config = dict(
    n_layer=10,
    d_model=640,
    n_head=5,
    n_kv_head=5,
    head_dim=128,
    d_mlp=2560,
    vocab_size=8192,
    activation='gelu',
    norm='layernorm',
    norm_place='pre',
    norm_eps=1e-05,
    positions='rope',
    rope_base=10000.0,
    rope_fraction=0.25,
    qk_norm=False,
    attn_scale=0.0884,
    bias='all',
    tie_embeddings=False,
    parallel_block=True,
    init='uniform',
    init_std_qkv=0.047,
    init_std_o=0.0105,
    init_std_up=0.047,
    init_std_down=0.00525,
    optimizer='muon_variant',
    lr=0.000747,
    beta1=0.95,
    weight_decay=0.23,
    lr_head=0.00229,
    grad_clip=1.0,
    warmup_steps=200,
    schedule='wsd',
    decay_fraction=1.0,
    decay_shape='linear',
    final_lr_fraction=0.05,
    batch_tokens=[32768, 65536, 131072],
    seq_len=1024,
    doc_mask=True,
    train_tokens=568100000,
    steps=8678,
    dataset='wikipedia_en',
)
MLP neurons of a small language model. Each row is named by its layer, matrix (down: output weights) and neuron, and shows model dimensions 176-303. Each number is 50 + 12 x the weight over its row's rms, rounded and kept within 0 to 99.
After each neuron's rows, "raises" lists the tokens whose logits its output raises most directly, leaving later layers aside.

L7.down743:45 55 72 44 40 67 46 64 67 32 44 49 62 35 38 50 45 41 50 60 42 37 61 66 66 68 44 34 44 49 73 43 35 48 42 41 45 53 61 43 48 44 49 58 40 39 58 41 64 51 59 43 45 45 63 53 38 51 60 46 61 54 43 49 29 47 48 36 46 65 46 52 51 58 57 55 52 41 44 45 53 44 49 48 61 60 57 59 58 77 43 38 34 74 42 38 79 37 59 64 12 61 38 40 68 72 53 77 44 52 28 40 55 43 37 65 55 52 53 32 54 45 36 43 75 54 48 66
raises: " causes", " was", " occurred", " allows", " is"

L7.down1398:32 39 60 53 69 50 53 71 28 46 56 61 35 41 49 53 46 57 79 68 60 56 71 69 60 55 31 60 64 43 54 46 54 68 84 44 66 56 51 35 63 84 71 39 36 41 55 63 50 50 65 65 64 47 76 57 48 46 42 11 54 51 54 42 41 46 67 66 30 67 55 42 71 30 57 47 69 70 47 47 69 59 53 63 57 38 76 50 45 44 36 51 58 67 60 46 62 43 40 51 41 47 49 50 44 72 47 53 57 52 49 57 60 69 39 43 45 53 31 60 41 56 53 33 41 53 57 53
raises: " he", " she", " they", " it", " you"

L7.down1101:47 67 21 43 45 46 57 67 48 48 37 51 46 47 30 62 50 71 34 65 41 42 68 49 41 45 55 42 68 32 50 59 62 34 45 47 77 47 48 67 63 21 35 49 50 39 46 39 38 56 64 70 45 44 44 75 57 37 32 58 60 53 62 52 56 32 38 42 43 55 68 48 26 84 28 51 57 48 35 39 53 56 65 46 50 36 43 65 72 40 52 52 55 52 28 45 72 59 64 34 70 56 59 41 54 50 40 26 61 50 71 42 66 55 31 45 44 43 41 47 43 29 63 65 60 53 51 43
raises: "ken", "k", "ko", "ently", "key"

L7.down1068:81 64 38 54 42 43 46 52 42 17 56 45 42 29 53 48 46 40 63 29 72 47 55 63 33 49 56 48 53 43 55 59 60 52 47 63 51 61 55 67 47 61 57 47 58 47 45 49 54 80 46 51 24 55 48 38 48 26 50 53 45 42 53 30 44 42 38 49 55 60 37 59 64 50 62 48 50 56 46 71 37 49 49 34 78 42 57 26 53 58 37 32 34 47 44 56 33 52 57 43 36 59 58 59 57 42 57 61 65 49 45 41 33 44 56 60 39 58 54 38 42 52 34 43 48 50 68 64
raises: "ier", "ter", "ters", "ati", "ron"

L7.down212:80 67 59 65 53 46 62 44 46 42 34 51 67 57 39 52 53 28 33 56 34 46 56 38 66 45 55 68 65 86 30 59 39 50 35 62 61 47 55 43 52 43 48 77 38 28 50 54 64 44 53 47 67 36 55 23 51 49 63 65 55 50 58 59 36 45 60 47 50 53 73 29 44 32 53 40 56 47 45 62 66 61 41 49 67 68 60 73 59 46 41 46 68 62 41 46 52 74 35 35 46 39 76 44 40 26 48 50 65 51 49 37 50 49 68 61 44 43 53 43 57 59 47 39 75 65 60 49
raises: "vent", "ver", "k", "edy", "q"

L7.down437:44 55 46 64 60 60 46 33 49 47 53 40 42 42 30 44 39 55 31 69 67 59 33 69 41 50 64 29 46 56 42 23 45 50 46 62 29 58 57 65 37 61 44 67 40 43 65 59 68 39 54 41 59 34 60 52 66 34 42 49 41 59 37 45 80 26 59 60 69 63 36 48 68 55 47 56 30 47 50 42 31 58 46 49 39 41 29 32 46 48 39 58 50 41 56 32 56 65 53 49 68 46 57 50 50 49 46 66 43 64 40 43 43 32 43 66 49 36 30 44 46 58 44 57 29 64 53 69
raises: "rian", "nel", "ri", "ria", "ral"

L7.down1798:11 46 68 47 68 44 36 60 32 50 40 42 53 65 51 47 34 42 49 51 74 69 65 47 39 28 34 39 63 37 50 58 64 59 65 41 62 54 70 41 55 82 60 62 43 56 45 48 38 36 40 48 51 62 39 58 44 49 63 30 52 43 48 41 77 47 65 54 28 58 71 54 62 28 44 41 64 79 57 47 40 59 68 74 82 38 67 62 64 40 49 55 59 49 27 49 66 55 44 61 55 50 49 48 46 55 52 35 43 56 75 32 32 70 47 51 57 55 49 58 36 69 67 41 43 41 48 44
raises: " they", " he", " it", " she", " if"

L7.down2297:58 60 48 61 40 49 44 55 39 56 49 61 31 47 36 65 39 47 49 42 43 42 54 49 49 53 56 48 65 52 55 38 50 70 41 57 48 26 65 50 28 70 25 70 45 27 55 46 61 50 55 67 67 48 35 61 36 27 37 25 69 34 34 61 48 37 59 53 49 54 37 59 58 47 49 57 49 54 43 46 54 22 43 42 52 62 40 33 36 57 50 67 37 38 52 49 31 40 43 39 50 84 46 61 46 59 36 64 37 44 48 46 43 56 66 61 62 44 57 58 32 22 59 46 39 77 48 51
raises: "ware", "wa", "head", "rom", "ube"

L7.down613:44 44 65 65 50 41 60 51 51 43 58 47 47 43 50 45 60 48 49 23 47 44 43 22 44 55 83 48 66 53 67 73 55 59 35 44 47 55 34 51 64 67 51 40 71 52 57 41 25 48 42 69 36 30 56 56 49 71 61 71 44 49 44 50 57 58 53 55 61 28 67 53 38 57 58 41 54 28 58 64 54 48 48 51 42 53 55 33 46 53 57 41 57 72 42 30 60 46 45 21 36 69 45 41 39 54 56 35 60 53 59 60 35 42 49 63 31 61 42 51 43 58 51 51 46 38 64 31
raises: "ortheast", "atural", "intend", "ort", "aked"

L7.down978:46 52 57 39 26 38 55 51 45 26 66 21 68 29 37 47 53 44 52 38 37 40 55 41 45 45 29 54 53 37 28 50 67 62 30 34 48 50 44 59 53 56 40 57 62 59 54 37 61 31 44 61 57 38 46 77 45 59 37 41 46 59 64 61 60 39 42 55 55 63 42 61 53 47 56 39 50 42 47 34 71 59 53 47 46 47 60 50 39 30 45 60 33 37 58 49 45 53 46 56 52 43 56 59 55 51 37 66 56 53 43 56 38 30 55 58 49 63 34 66 24 65 31 60 46 63 46 47
raises: "rit", "rat", "ri", "rib", "ios"